python train.py --num_hidden_layers=13 --hidden_size=160 --intermediate_size=448 --norm="rmsnorm" --norm_place="pre" --positions="rope" --init_std_qkv=0.0528 --init_std_o=0.0 --init_std_up=0.0528 --optimizer="muon_variant" --beta1=0.95 --decay_fraction=0.654 --batch_tokens=16384 --doc_mask=true --train_tokens=130700000
MLP neurons of a small language model. Each row is named by its layer, matrix (gate and up: input weights) and neuron, and shows model dimensions 16-143. Each number is 128 + 32 x the weight over its row's rms, rounded and kept within 0 to 255. A neuron's up and down rows have the sign that makes its largest values positive.
After each neuron's rows, "fires in" lists the words (lower case) most often at its 100 highest values on Wikipedia text that the model never trained on.

L9.gate161 [157 148  86 182 129 115 134 152  82 143  79 163 161  84 146 111 131 164 146 169 147 111 154 119 115 143 157 142 154 113 117  99 137  54  79 127 156 132 114 101 119  97 143 159 154 132 135 132 190 150 131 199 184 140  82 101 121  85  78 110 146 150 155 129 150 111 172  91 127 111 120 112 141 189 142 184 126 124 164 101 195 145 155 115 109 119 172 102 150 119 152 103 184  90 112 141 106  87 125 125  93 179  89 123 112 197 140 195 120 101  94 117  89 158 122 162  70 136 198 123 157 128 134 129 161  86 116 169]
L9.up161 [142 153  56 125 104 135  84 171 101 160 127 130 117  59 105 135 194  80  82 131 143 152 199 103  63 115 157 146 126 132 149 172 103 162  72 139 137  98 110 192 169 102 164 141 133 153 151 132 177 173 153 119 132 143 145 115 132 154 113 101  98  95 112 147 119 114 149 127  96 111 104 129 151 145 118 178 106 121 113 137 168 101 134 145 150 119 181 131 150  96 158 109 142  73  94 182 140 173  90 141 120 146 127  35 132 159 113 129  87 161 135 185 130 115 164 150 170 108 152  96 168 152  67 158 135 159 117 110]
fires in: "is"

L8.gate334 [130 144 157 137 140 162 134 120 152  92 116 173  87 159 186 111 109 121 149 162 104 150 110 132 124 169 127 147 131 110 112  83 155 104 117 117  90 157  75 112  43  89 102 139 154 136 146  86 147  90 190 135 141 127 114 170 116 126 115 151 169 151 120 109 130 133 102  47 177 165 166 142 115 131 215 144 142  90 120  76 113 166 181  82 132  72  96 128 119 103  42 137 106 167 172 158 137 100 166 100 168 188 105 129 129 114 132  90 110 144 104 125 185 164 137 175 190 109 144 129 149 166 146  64 146 136 113 174]
L8.up334 [106 145  93 122 130 141 137 157 125 145 130 187 121 111 152  54 121  79 149 119 148  91 120 176 159  99  91 130 119 156 131 140  96 169  67  76  90 110 184 115 187  82 172 191 219 133 151  98 102  95 145 104 122  91 115 139 162  83 194  89 134  85 118 135  98 146 103 129 169 158  86 147  78 195  47 129  90 130 117 128 122  83 130 149 120 162 173 142 157  99 153  76 125 135 129 121 145  93 110  88 164 150  68 160 159  84  96 165 178 140 121 157 165 135 112 158  84 102 128 110 123 113 146 104 132 122 105 150]
fires in: "of", "in", "about", "energy", "from"

L5.gate415 [ 50 124 136 172 154 214 129 100 202 155  68 139 118 146 127 134 118 117 144 120 125 145 129 109 117 124 152  66  80 141 162 136  99 131 105 122 105  89 181 163 113 141 198 143  81 114 111  87 117 114 168 132  25 119 132 155 107 133 124 179 129 105  36 117 163 145 133  95 116  81 122 142 144  95 146 124 116 161  80  95 128  98 159 112 113 135 115 134 177  64 142 183 162 136 106 132 127 118 106 134 155 102  90 149  96 120  73 157 155 128 159 106 137 163 133 145 156 145 180 117 102 110 141 167 114 178 146 138]
L5.up415 [146  46 123 169 154 122  78 111 172 134 116 164 183 154  67 166 137 198 127 150 136 116 110 149 107 118  92  96  84 117 144 120  96 132 192 122 105 104 181 187 148 132 138 108  83 181 148 138 133 136 174  96  68  63 127 155  93 104 121 148 137 154  92 144 133 128 144 130 147 116 148 157 204 121 166 126 106 172  76 107 165  92  82 131  88 128 108 100  81 113 161 165 158 104 134 151 158 110 136 119 178 155 117 128 105 123 125 131 156  99 137  89 159  92 160 123 129 190 131 138  91 103 136 156 119 197 145  78]
fires in: "not", "also", "notes", "would", "noted"

L5.gate95 [ 76 127  99 167 147  90 168 110  81 143 161  89  88 102 199 117  91 110 137 102  99 134 143 132  98 165 134 164  80  85  98 114 171 130  95  80 110 133 145  94 126 102 109 138 106  85 144 171 127 120 143 104 137 104 117 108 110 135 113  52 136 156 168 201 159 113 186 101 124 170 176 171 135 146 163  67 181 176 101 188 118 128 115 126 155 120  93  99 117 154 168  93 198 125 134 128 119 115 155  56 139 154 137 125 133 152 166 160 128  97  89 175  86 165 152  91 168 152 178 189 139 177 171 147 171  85 185 104]
L5.up95 [ 90 142 115 135 134  93 157 123  76 146 120 136 129  92 201  77 107 152 125 119 127 126 101 111 119 163 118 183  36  90 114 164 174 187 112  83  77 101  40 137 110 111  92 115 141 126 143 139 110  91 142 127 163 139 131 117  98 128 108  60 153 153 190 157 100 140 131 109 142 189 153 224 155 163 120 103 149 128 112 128 124 100 114 151 138 134 101 188  78 141 119 140 172 132 166  85 139 122 208  90 126 100 173 161 145 133 129 205 121 100 133 148 110 168 174 108 171 133 163 170 127 183 135 157 115  89 186 150]
fires in: "this", "it"

L5.gate224 [151 108  99 145  81 145 128  90 150 115 150 167  75 140 107 113 142 157  67 149 172 123 120 106  91 140 123 152 163 116 120 120  87 146 192 123 122  88 113 144 165  42 137 105 113 143 143  89  98  72 127 179 133 121 137 144 104 142 133 133 129  62  98 119 120 154 167  80 127 116  94  99 212  95 148 137 157 144 127 130 129  84 148 113 120  75 131 120 117  76 153 116 124 156 135 129 105 146 117  50 182 140 126  77  80 135 121 101 153  98  75 178 155 185 144  76 126 124  99  72 124 106 182 199 146 156 121 112]
L5.up224 [154 122 147 145  86 113 134 105 126 128 144 182  98 173 104 155 125 121 102 156 169 103  93 150  92 144 122 144 122 119  99 134  64 162 164 110 122 102 107 158 194  11 174 181 132 126 163 132  74 105 112 182 132 155 134 104 103 133 108 157 147  69  87 106 128 124 173  95 113 112  84 118 199 121 181 143 152 169 163 136 123  53 121 115 119  87 139 152 130 113 144 100 103 131 154 121 111 151  95  24 145 137 130  96  97 122 120 118 184 105  82 185 150 158 123  97 122  95  93  97 151 108 110 202 141 145 121 132]
fires in: "a"

L5.gate301 [ 39 109 157 181 115 163 110 164 133  88  75 116 159 169 127 156 100 154 106 116 135 131 160 171 130 149 150 139  85 128  87 171  97 136 121 181  79 164 170 162 105 133 102 146  74  95 157 131 190 152 163  70 139  89 100 110  61 122 141 160 111 150 131 142 111 135 159  74 163  77 127 145 112 122 187 155 158 160 114 145 162  99 171  48 150 111  97 137 118 116  65 103 112 144 142 163 134 168 156 147 112 182 140 152 164  74 100 152 105  84 120 127 116 120  67 126 142 116 147 145 179 115  80  79 159 160 113 171]
L5.up301 [ 98 122 160 180 126 139 112 136 136  69 130  94 150 104 181 132  84 137 142 122 116 129 139 142 140 147 163 148  96 221  48 167  71 126 157 121 122 161 182 121 121 115 125 118  83 107 143 150 136 181 196 109 143 119 130  75  93  92 117 175  79 167 168  98 111 122 159 118 170  77 106 159  70 128 138 122 116 166 106 147 139 105 169  85 129 154 132 124 113 130  43 101 110 162 149 173 170 116 154  96 121 118 177 163 168 158  67 165 123  73 126  92 130 150  80 119 111 125 138 126 136 132  94 116 157 118  63 117]
fires in: "not", "notes", "also", "microsoft", "noted"

L7.gate255 [101 158  97 139 119 185 139  64 163  78 166 136  81  94  94 144 118 118 119 176 119 102 132 135 130 137  59  98 153 146 139 138 124 172 105 137 114 126  96 133 189 123 136 116 111 137 130 140  80  96 151 147 146 153 121 172 156 123 154 155  63  47  68 150  80 106 124 135 104 108 127 137 217 114 130 133 166  86 149 100 155 114  79 159 115  73 209 148 100 164 156  55 117 117  86 109 125 111 155 111 121 172 136 131 119 149 129 158 157 138 119 131  93 187 155  92 140 182  87 156 109 135 112 113 137 119 117 132]
L7.up255 [127 124 121 172  81 166 141  74 117 150 180 129 102 135 128 148 108 112 137 139 129 123 151 151 115 176  98 121 118 121 105 155 114 131  64 134 118  85 123 113 128  82 167 150 109  91 131 147 117  90 120 142 184 130  98 153 121 140 125 134 120  12 104 166 105 122 100 130 112 113 129 146 186  98 130 182 141 161 226  81 129 120 132 107 122 109 157 147 160 163 207 122 177 135 101  62  84 110 157 109 113 168 160 123 155 163 122 130 195 139 100 174 123 199 129 116 153 159 117 177 140  80 152  77 142 148 121 122]
fires in: "a"

L6.gate142 [125 139 150 146 101 127  95  71 187  88 124 132 158  99 122  85 104  80 133 145  82  97 107 135 131 102 117 115 123  92 198 144  74 140 122 138 113 104 133  85 132 151 123  86 119 104 173 114 177 144 159  93 123 170 141  81 124 176 135 189  93 130  97  68 148 114 118  88 176 177 118  74 119 111 164 132 187 137 113 123 152 115 172 114 121  95 181 186 141 105 113 104 154 132 157 158 147  99 107 100 141  84 114  86 144 136 215 146  93 130  85 121  92 113 142 182 200 115 106  79 163 145 174 118 197 155 124 161]
L6.up142 [136  98 133 145  94 137  80 118 159 136 100 167 109 125 134  78 130 154 152 127 120 139  81  86 173  76 143 154 128 133 119 116 122 117 149 118 119 127 111 174 103 115 126 154 138  68 127 172  69 112  84  73 118 165 134 140 108 149 207 148 103 116 139  97  99  39 166  77 146 116  79 122 196 130 114 146 139 101 149  98 124  89 116 173 107 143 156 170 123 131  51 111  87 131 135 129 161  60 104  87 142 116  47 127 113  72 177 169 136 109 133 154 158 107 106  92 105 121 115 120 126 115 178 156 145 119 127 110]
fires in: "new", "community", "american"

L5.gate248 [126 100 103 152 102 118 149  73  93 107 177 152 119 151 152 136 128 145 153 211  91 155 125 143  13 174  95 190 141 112  93 132 102 113 138 135 145 154 182 139 118 139 129  87 101 106 116 120 155 124 151 198 168 147 157 144 154 106 170 121 159 179 138 142 184 114 130  65 141 104 167 117 136  98 138 136 132 117 156 100 133 189 145 122 129 101 132 145 153 174 136 114 113  91 108 180 152 109 107 138 135 130  90  92 101 202 161 120 100 176 110 126  95 113 159  84 179 122 149 125  97 109 116 128 113 246 155  90]
L5.up248 [ 91  97 149 179 128  44 210 108 106 129  98 110  98 175 121 149 114 153 196 160 140 159 114 137  73 157 152 167  99 117  78 128  70 110 170 165 139 232 131 156 162 151 233 133  69 147 159 100  96 171 137 112 157 161 142 101 178 118 172 129 134 131 165 150 180  82  83 122 147 147 148 102 114 114 124 123  93 132 197 118 170 148 134 144 134 175 127 131 148 158 127 135 117 113  95 175 147 129 164 115 134 115  97  95  85 154 165 172 146  85 179 101  99 116 143  88 158 152 118 142 118 135  82 138 124 161 117  87]
fires in: "political", "politician", "police", "politics"

L5.gate72 [114  68 125 144 118 132 147 140 139 174  95 125 137  85 134 142 149 120  75 114 147 163 100 147 129  97 106 183 132  61 116 171 115  86 128 134 134 129 170 119 128  79 118 112 148 105  87 147 123 110  79  98  91 138  86  64 160  76 125 185 108  87 106 177 148 161 175 127 156  62 144 168 151 125  60 107 101  78 141 132  85  86 122 165 115  99 162 109 153 160  96 137 135 142 121 172  65 138 133 178 143 114  77 138  70  99 152 159 101 124  68 192 132 174  85  56 159 131 135 103  75 108  82 148 149 115 173 125]
L5.up72 [ 75 148 146 104 160 157 133 111 127 197 113 139 151 120 176 131 121 161 139  36 162 154  83 124  91 144 150 141  77 122 114 126 152 167 106 139 137 128  80 123 144  53 124  81  94 126 129 173 107  74  75 116  74 119 104  96 120 103 116 125 147 104 109 164 179 115 108 141  97 129 160 194 121 132  64 118 101 169 140  97  88 120 176 171 121  88 128 110 107 180 105 113 108 141  85 164 109 121 145 105 135  92 136 170 145 107 135 123 190 122 151 196 166 168 120 134 121 132 111 143 116  96 162 160 121 117 141 115]
fires in: "other", "another", "center", "central", "century", "mother"

L5.gate53 [150 111 170 124 112 136 173 127 140  70 138  49 163 210 138 145 177 163 148 163 104 133  92  92 176 192  54 145  93 155 124 146  97 144 177 145 150 161 154  79 140 118 154 176 171 128 164 108 120 106 146  80  47 152 119 124 146 110 143 115 114 142 102 135 142 171  83 110 160  92 139 117 176 149 118 134  94 105 173 133 110  97 149 112 110  84 123 158 116  84  71 122 124 167 179 117 107 148 165 130 109  77 140 135 100 114 106 164 115  99 128 163 150 128 155 167 139 199 102 130 147 150  79 109 124 165 163 144]
L5.up53 [130 140  81 116  87  96 181 138 124 184 119  64 163 165 145 159 136 107 111 152 104  90 152 143 152 142  21 162  72 143 144 103 134 112 193 165 143 153 105 142 110 113 143 150  76 105 146  63 126 155 148 107  85  63 126 156 168 154 126 121  72 194 118 132 179 150 135 153 127 103 115 134 104 143 142 130 147 124 152 120 139  86 171 106 131  99  88 189  83  89 116 145  92 162 216 131 106 138 161 158 124 119 159 134 144  87  74 128 159  91 118 115 127 111 103 150 134 138 162 132 138 110  91 114 148 137 137 110]
fires in: "him", "them", "himself", "program"

L8.gate73 [ 58  90 102 141 157 133 128 169 146  98 100 180  71 110 117 106 124 152 155 129 116 138  95  97 142 157 125  91  74 140  94 125 113 163 121 176 126 134 125  97 143  75 152 117 181 145 138 138 135  96 132 155  96 129 104  74 125  71 125 104  94 163 117 128  74 111 124 122 104 143 159 184 129 127  55 120 157 132 170 114 125 124  97 156  99 109 148 105 172 111 154 110 101  76 102 152  97 127 113 101 180 165  60 128  79  93 146 108 109 131 172 105 113 109 149 105  24 134 170  83 183 133  49 170 119 129 135 138]
L8.up73 [ 72 113 112 158 170 127 159 133 132 142 125 154  84 121 147 133 121 168 182 169 107 168 113 132 163 152 109 195 110 167  91 147  89 171 153 160 144  80 163 117  69  97 119 103 185 163 144 184 130 113 106 214 127 133 152 106 120 100 100 140 159 129 140 122 153 127  73  83  98 147 174 105  85 115 135 142 128  75 128 191 128 179 139 119 163 113 187 140 143 112 172  91 125 117 166 112 163 130 185 153 127 164 149 159  50  85 107 167 135 102 178 123  72 187 148 157 107  80 114 140 188 113 140 147 165 152 129 113]
fires in: "in", "of", "milan"

L9.gate365 [138 117 116 129 140 151 101 187 134 146 153 121  71  93  93 149  94 114 129  80 124 122 137  88  78 143 166 162  88 185  59 130  75 126  59 116 117  71 170  94 192 145  93 127  97 162 119 108 146 144 114  94 184 142 156 111 144 140 123  93 144 144  98 166 126  74  63 118 138 137 137 131 134 132  96 149 139  42 120 155  96 144  93 111 110 160 131  80 143  88 122 131  34  96 134 138 131 113  83 158 148 159 115 193  92 102 151  99 124 124 128 136 107 134 121  77  93 167 141  56 108 136 108 143 122  75 177 109]
L9.up365 [124  61 132 124 175 116 140 122 103 169 163 154 105  80 122 107  92 113  90 124 107 141  77 129 101 113 114 161 102 176  39 151  75  93 160 118 118  66 137 116 183 115 156 103 125 154 130 140 116  92 148 120 189 147 149  80 151 129 164 114  96  89 102 163 137 116  90  90 131 116 157 137 115 102 113 145 135  33  93 154 123 169  88 156 125 149 149  90 117 134 120 143 115 135 137 152 130  91 115 146 157 147  64  79 116 133 193 159 138 154 138 105 102 153 106 170 101 176 111 131 110 182  92 179 107  90 171  77]
fires in: "in", "by", "architecture", "of"

L7.gate29 [ 48 100  91 134  68 158 164 106 140  91 123 109 128 213 184 154 116 161 123 102  85  81 146 106 111 128 165  95 148 209 142 148  94 119 153 123 100  87 127 159 102 174  87 157 112  96 120 153 200  91 150 163 113 141 166 148 101 120  88  87 151 140 116 130 154  96 157 106 121 136 136 138 109 124 118  70  67 127 197 128 154  72 177 143 109 102 142 138 153  87 101  84 140 102 128  88 172 154 115 114 165 126 114  76 136  98 143  74 114 102 116 146  88 100 155 181 119 105 136 187 121 148 171 122 149 141  63  95]
L7.up29 [127 146 116 177 118 153 154  80 111 138 145 156 168 120 157 171 142 102 161 126  63 160 117 138 197 122 135 102 190 192  73 128 128 106 145 162 195 141 150 139 127 136 113 149 122 118 123 152 135 108 119 158 166 133 160 136 128 114 143 138 146 129 145 127 175 174 101 193 145 150  74 126 147 158 187 110 105  89 172 157 113 112  89  85 134  92 125 105 137 151  79 141  99 114 162 116  92 115 148  45  94 101  90 108 174  91 144 132 158 105  68 141 127 150 150 136  95  81 124 100 102 112 215 109 179 163  76 159]
fires in: "million", "new", "village", "william", "villages"

L5.gate180 [154 161 133 150 150 134 174  58 139 136 137  70 131  92  90 173 102  45 123 112 109 123 154 144 127 137 115 110  78  86 127 149 114 149 104 127  99 129  67 118  90 138 134 180 173  86 129 116 113 143 112 114 109 150 118 153 142 158 151 120 149 141 106 147 126 131 184 119 175 126  74 112 200  98 137  51 108 130 160 174 148 126 116 109 139 109  69 102 125 117  74 123 148 129 148 105 149  99  47 118 113 123  67 123 105  54 121 117 114  89  89 138 145  79 136  76 139 208 152 101 122 171 112 133 162 119  60 117]
L5.up180 [106 188 171 141 133  53 190  86 153 120 123  78 141 142 154 149 110  78  90 121  49 140 119  96 145  95 115 131  67 124 140 131 104 142 147 142  86  67  45  97 127 103 160 166 138  75 170 142 131  88 128 127 143 108 118 134 107 128 146 147 153 161 143 113 111 112 182 106 185 111  38 146 161 103 116 118 104  83 138 113 166 102 114  54  88 122  92 132 154 115 114 134 164 119 111  94 114 127 138 116 149 138  78  73 124  89 159  95 133  62  75 139 178 103 105  96 123 130 154 132 130 170  82 129 132  92  43 163]
fires in: "it"

L6.gate205 [114 105 122 154 125 118 125 136 106 134 131 150 139 126 169 159 123 140 152 113 199 179 102 130 101 180  74 204  83 104  98 172 129 135  84 186  75  25  96 111 110  94 105  73  90 143 149  90  63 107 115 152 101  80 121 164 156 181  76 136 139 133 135 107 123 151  79 117 123  96 173 115 173 118 164 137 100 173 140  85 120  82  84 159 129 113 141 131 114 155 145 121 145 151 100 139 129 156 147 126 140 165 181 156 146 224  80 147 114 115 121 110 172 144 130  83 127 155 113  69 156 155 136 129 113 153 152 132]
L6.up205 [123 108 115 143 139 142 118 114 109  77 105 208  74 126  92 141 158 122 157  79 170  84 141 146 129 136 198 126 114 107 172 101 100 153 123 176 114 137 148 146  65 121  88 113 155 103 108 172 174  78 145 176 120  80  98 169 163 138 152 123 153  44 112 153 122 138 116 129  95 169  89 130 140 125  86 154  98 118 130 117  98 152  42 141 118 149  91 124 132 146  93 112  90 116 141 159 116 168 113  79 170 128 115 169 125 170 104 114 127 133 181 174 195 140 154 143 181 173 111  54 155  83  47 115 150 190 208 117]
fires in: "a", "number", "an", "the"

L5.gate244 [135 129 177 142 172  96 127 153 190 110 134 131 138 166 141 137 144 151 171  82  76  75 120 126  92 131 103 132 157 148 128  97 113 114  67 103  92  79 122 158 126 125 136 148 129 155 178 114  87  93 157 179 131 112 125 110 178 148 156  71 145 168  82 134  84  90 141 156 110 146 110 133 161 129 134  97 123 126  94  80 103 132 102 102 158 149 130 115 184  50  73  86 107 162 130 144  94 149 109 175 196 151 140 137 102 138  83 175  53  88 104 127 130 105  90 177 176 129  94 131 125 128 137 193 121  91 192 128]
L5.up244 [191  99 160 183 165 136 144 174 168 148 139  93 101 153 122 113 155 126 124 182  88 144 172 140  82 119 103 121 120 168 102 114 131 122  84  79  95 119 108 125 184 131 215  86 159 185 139  59  79 110 122 127 130 152  77 153 128 156 149 138 126 163 100 107 141 140 132 127 137  87 163 126 134 144 127  81  97 112 108 105  86 130 114  85 119  82 169 107 153 116 152 154  74 164 187 163 102 165  85 189 119 182 134 141 114  68 124 183 120 113 120 118  84 133 125 131 109 142 141  56 125  73 109 145 116  90 155 142]
fires in: "or", "to", "and", "original", "organized"

L6.gate317 [146 103 139 104 156  83 147 156  45 137  90 116 128  59 119 166 148 114 135  76 100 118 169 130  98 113  79 128 148 137 102 142 161 132  68 152 158 112 135 133  27  83 163 115 100 184  98 142 111  69 100 194 197 169 129  99 179 154  97 174 138 109  98 132 109 119 120 179 139 171 130 160 141 142 132 148  64 148 127 124  99  84 149 116 184 131 138 191  90 147 123 154 126 164 103 177 142 143 127  99 138 157 115 195 103 167 115 150 170 129 187 102 114 186 169 112 118 174 164 102 131 151  73 150  80 129 143 131]
L6.up317 [162 130 129  83 135  76 153  96 124 108 101 117  99 155 158 163 139 146 161 103 184 132 148 132 116 108 162 120  78 114 148 130 207 142 140 137 140 101  81 124 125 106 168  88 127 126  82 107 156 132 148 175 165 110 176  88 176 166 118 190  89 135  41 103 116  84 122 163  85 149 173 117 118  96  99 219 136 106 133 111 140 104 176 105 129 129 145 168  97  90  92 131 130 189  84 143 114 129 135 199 114 157 126 143 127 168 153 187  87 126 153 140 117 154 143  88 135 150 148 180 139 130 139 159  65 112 101 138]
fires in: "is", "was", "very", "written", "are"

L4.gate20 [ 97 122 122 154  54 127 147 151 101 157  98 134 113  65 131 135 125 131  95  90 109 117 155 140 153 111 140 149  87 143 118 149 128 158 101 234 122 138 144 128 115 127  80 192 139 170 111 153  95 179 128 100 146 146 132 111 103 118 152 169  54 151 165 150 132 124 115 147 128 115 111  94 102 149 144 128 122 119 202 155 142  97 144 151 153 105 175 164  52 124 199 100 117 158  51 149 107 148 143 135  91 110 118 142 162 146  74 158 166 127 114 139 172 170 132 123 105 135 168  72 117  98 126 145 104 137  59 146]
L4.up20 [ 94 196  71 123 109  38  98 152 116 127 141 202 130 110 120 190 121 125 102 110  97 186 149  98 134 161 138  75 126 118 119 170 188 162 131 144 135  78 114 138 176  56  99 142  94 110 122 137 156 134 178 148 108 170 160  99 120 116 109 130 148 115 106  96  46  91 133 101 204 150 112 155 139 154 186 138 138 147  69 130 134 132 176  97 122  99 183 117 118 134 153  93 164 130 102 132 132  98  86 139 145 166 117 147 147 144  91  76  92 171 159 117  94 111 126 156 113  91 104 127 112  88 139 107  99  90  48 105]
fires in: "is"

L7.gate190 [154  92 154 119 116 117 135 136 163 185  72 107 141 104 137 109 121 118 136  96 139 176 129 103  62 137 133 148 137 119 164  92 106 122 168  95  92 216 155 102 100 126 132 146 133  74 149 111 177 137 101 156  81 144  81  91 148 110 110 149 102 143 104 156 109 129 141 117 103  75  88 195 141 206 114  71 154 118  91 115 126 114 124 122 135 105 187  79 152 123 109 167 100 182  75 120 138 133  74  73 110 116  95  93 152 143 176 123  98 181  99 120 132 153  95 107 186 140 128  98 169 135 131 139 157  98 141 132]
L7.up190 [115 173 113 153 151 200  71  98 129 112 177 176 104 129  66 175 100 156 101 145 144 168 130  96  93 155 111 162 108 127  75 124 161 127 186 127 100 113  75 166 140 136 150 109 114 182 162 176 132 144 153 128  88 170 137 169  87  92 170  89 121 181 121 122 153  76 114 163  59 129 133 118  82 158  96  93  96 108  98  67 123 119 114 137 162  90 179 128 183 170 138  83  82 137  95 106 110  98 136 107 143 125 185 135 145 112 176 148 114 138 116 107 148 126  78 138  96  76  95 175 152 110  88  72 130 119 108 110]
fires in: "center", "central", "century", "country", "centre", "county"

L7.gate219 [151 108 120 115 167 106 147 155 131 125  71  95 142  84 121 105  96 111 164 160 127 184 118 111 162 166  85 213 161 134 133 165  92 142 148 111 136 112 105 105 120  94 156 106  66 181 146  89  82  78 216 177 172 143 155 155 187 163 126  95 160  70  94 173 129 150 100 148 136 151 120 138 112 108 140 109  80 103 128 115 157 151  51 162 114 104  89 111  82 161 133 158  86 140 124 146 140 124 117 108 162  54 123  97 156  92 126 143 141  69 205 129 111 111 111  89 160 155 135 111  86 102  87 137  95 102 133 193]
L7.up219 [180 122 119 116 150 152  89 127 155 142  51 157 113 154 151 129 112 121 122  89  58 159 142 109 114 166  98 158 119 141 153 148 148  90 163 166 148 150  83 162  91 133 141 137  63 174 136 125 163 126 159 129 115 110 111  99 145 120 144 186 118 133  82 156 132  78 120 160 111 101 142  73 143  97 129 121  85 136 157 111 190 129 109  91 120  74 190 139 127  62 125 141 135 156 115 112 104 112 112 199  93 176 134  71  90  49  99 174 138 171  47 149  83  89 105  90 152  96 116  98 131 146  39 171 120 163 150 122]
fires in: "and", "or", "for", "original", "old"

L5.gate419 [103 106 108 157 131  94 137 170 119 121 154  18 113 148 141 146 129 121 164 102  74 102  87  85  89  87 216 117 105 109 147  78 116 102 171 103 134 107 135 129 199 167 142  98 113 169 123 158 116 176 131 134 133 168 188 111 169 121  93 145  66  94  84 121 127 118 181  66 158 103  84 132  94  91 126 143 103 144 104 126 171 137  97 218 168 139 137 111 148 123 134 113 125  88 126 111 157  94 114 111 113 164 146 102 129 107 144 129 100 215 119 136 127 182 123 151 104 129 161 125  82 158 136 179 154 140 131  51]
L5.up419 [115 113 152 146 130 123 136 158 133 128 141  68 120 168 140  95 126 142 177 138 106 118  88  85  81 143 181 125 122  90 150 108 105 133 129 101 130  83 168 106 181 165 176 115 152 184 107 187 119 179  79 131 111 126 180 117 171 120 108 133  34  96 100 126 114 118 162  83 158  81  86 160  88 128 135 139 130 196 113 138 172 112 140 187 162 149 137 124 166 128 113 113 124 107 161 147 191  79 106 126  94 198 140 121 112  91 128 143  90 175 124 151 119 134 132 136 146 111 158 135  79 181 104 163 179 163 168  51]
fires in: "type", "name", "same", "episode", "european", "europe"

L9.gate193 [104 132  80 139 135 111 124  90 114 137 156  83 147 108 126 132 138 193 143 135 101  96 114 166  87 122 168  68 135 129 172 107 139 170 130 140  84  98  95 158  63 166 178  86 173 108 152 204 109 163 175 130 104  95 162 142 123 102 112 112  79 161 182 176  64 189 150  65 122 128 143 147 120 162 134 132  62 156 132 165 152 133 163 157  92 131 112 149 130 151 136 207 118 168 132 113 137 155 100  89 135 110 131 146 102 119 123 109 106 136 134 164  79 102 115 134 187 175 172 177 131 120 121 189  54 149  91 164]
L9.up193 [152 137 171 130 130  58 124 146 104 166 100  89 169 161 152  82 116 130 140 138 114 119 203 173 126 143  92 121 167  54 139 136  56  90 112 130 130 123  97 198 183  58 166 111  84 128 157  84 180 123 149 118  88  80  98  87  82  90 145 126 160 190 103 146 115 145  59 136 163 103  79 118 152 147 106 182 118 144  95 111 179 122  99 119 155 165 160 148 135 116 154 109 206 115 139 151  92 109  99 155 127 178 196 111 183 130 191 108 121 140 143 121 105 157 130 136 180 131 141 134  75 133 101 173  80 142 114 145]
fires in: "also", "was", "even", "only", "had", "is"

L4.gate245 [129 112 134  94 136  82 178  71 166 135 127 108 146 165 131 114  66 130 115  85  85 104 140 134 107 140 177  89 140  66 157  79 112 124  92 147 137 132 119 141 129 175  60  66 127 102 178 142 169  81 112 114 134 180 138 159 181 149 147 103  77 216  97  95 159 107 120 127 105 123 125 135 166 152 179 109 177  54 134 123 141 122 122 138  82  86 139 139 180 165  90 132 111  92  94 168 160 119 157 143  91  92 185  99 147 130 112 138 125 135 128 102 119 103 138 195  87  91 129  56 129 111 188 146 161 161 124 127]
L4.up245 [100  90 102 110 160 102 123 128 167 159 128  87 136 159 145 127  33 114 140 140  41  64  38 133 151 110 150  98 169 151 160 110  52 135 115  72 122 116 160 116 124 138  94 125  93  74 126 115 186 128 173 101 140  96  95 143 153  80 139 166 126 178 170 147 150 132 138 165 159 150 191 124 130 113 157  68  72  92  99 181 148 131  87 154 166 115 137 171 102 113 147 117 174  97 141 130 130 106 147  86 143 159 103 137 148 116 157  85 187  79 140 134 136 127  85  78 124 120 105 129 145 105 122 134 132 151  92 138]
fires in: "new", "british", "few", "lewis"

L7.gate401 [101 134 194 131 133 140 182 156  98 120 118  90  78 114  97 146 143  49  99 126 114  68  87 121 144  91  73 138 103 104 147 124  96 100  85 139  87  69 129 166 141 143  95 136 153 120 119 150 173 126 196 129 113 174 120 126 129  70  99  92 128 139 136 127  97 172  61  82 173 114  84 132  99 157 120  95  85 148 103  95 175 157 140 220 123 151 146  99 161 113 119  73  85  96 112  77 130  77 134 157  91 139 137 120 193 114 165 185 134 137 111 149 126 127 152 130 114 135 148  98 174  81  73 121 152 148 181 119]
L7.up401 [160 143 192 108  98 119 105 152 103 103  87 121 109 141 146 156 136  93 152  46 102 147  88 171 150 130 125 166 102  54 127 143 149 104 112 114  67 129 141 158  91 119 172 108 120 111  86 131 133  89 163 195 104 160 196 140 145  72 132 113 163 112 141 175  60 191  86 137 190  87 103 129 119 153  75 181  93 103 105 129 154 113 141 154 124 127  92 102 158 160 157 125 107 131 119  32 141 162 105 146 127 152 147 116 178 136 133 151 150 130 175 130 149 105 164 155 126 111 136  56 184 159 133 191 150 129 128 124]
fires in: "released", "according", "europe", "european", "release", "accident"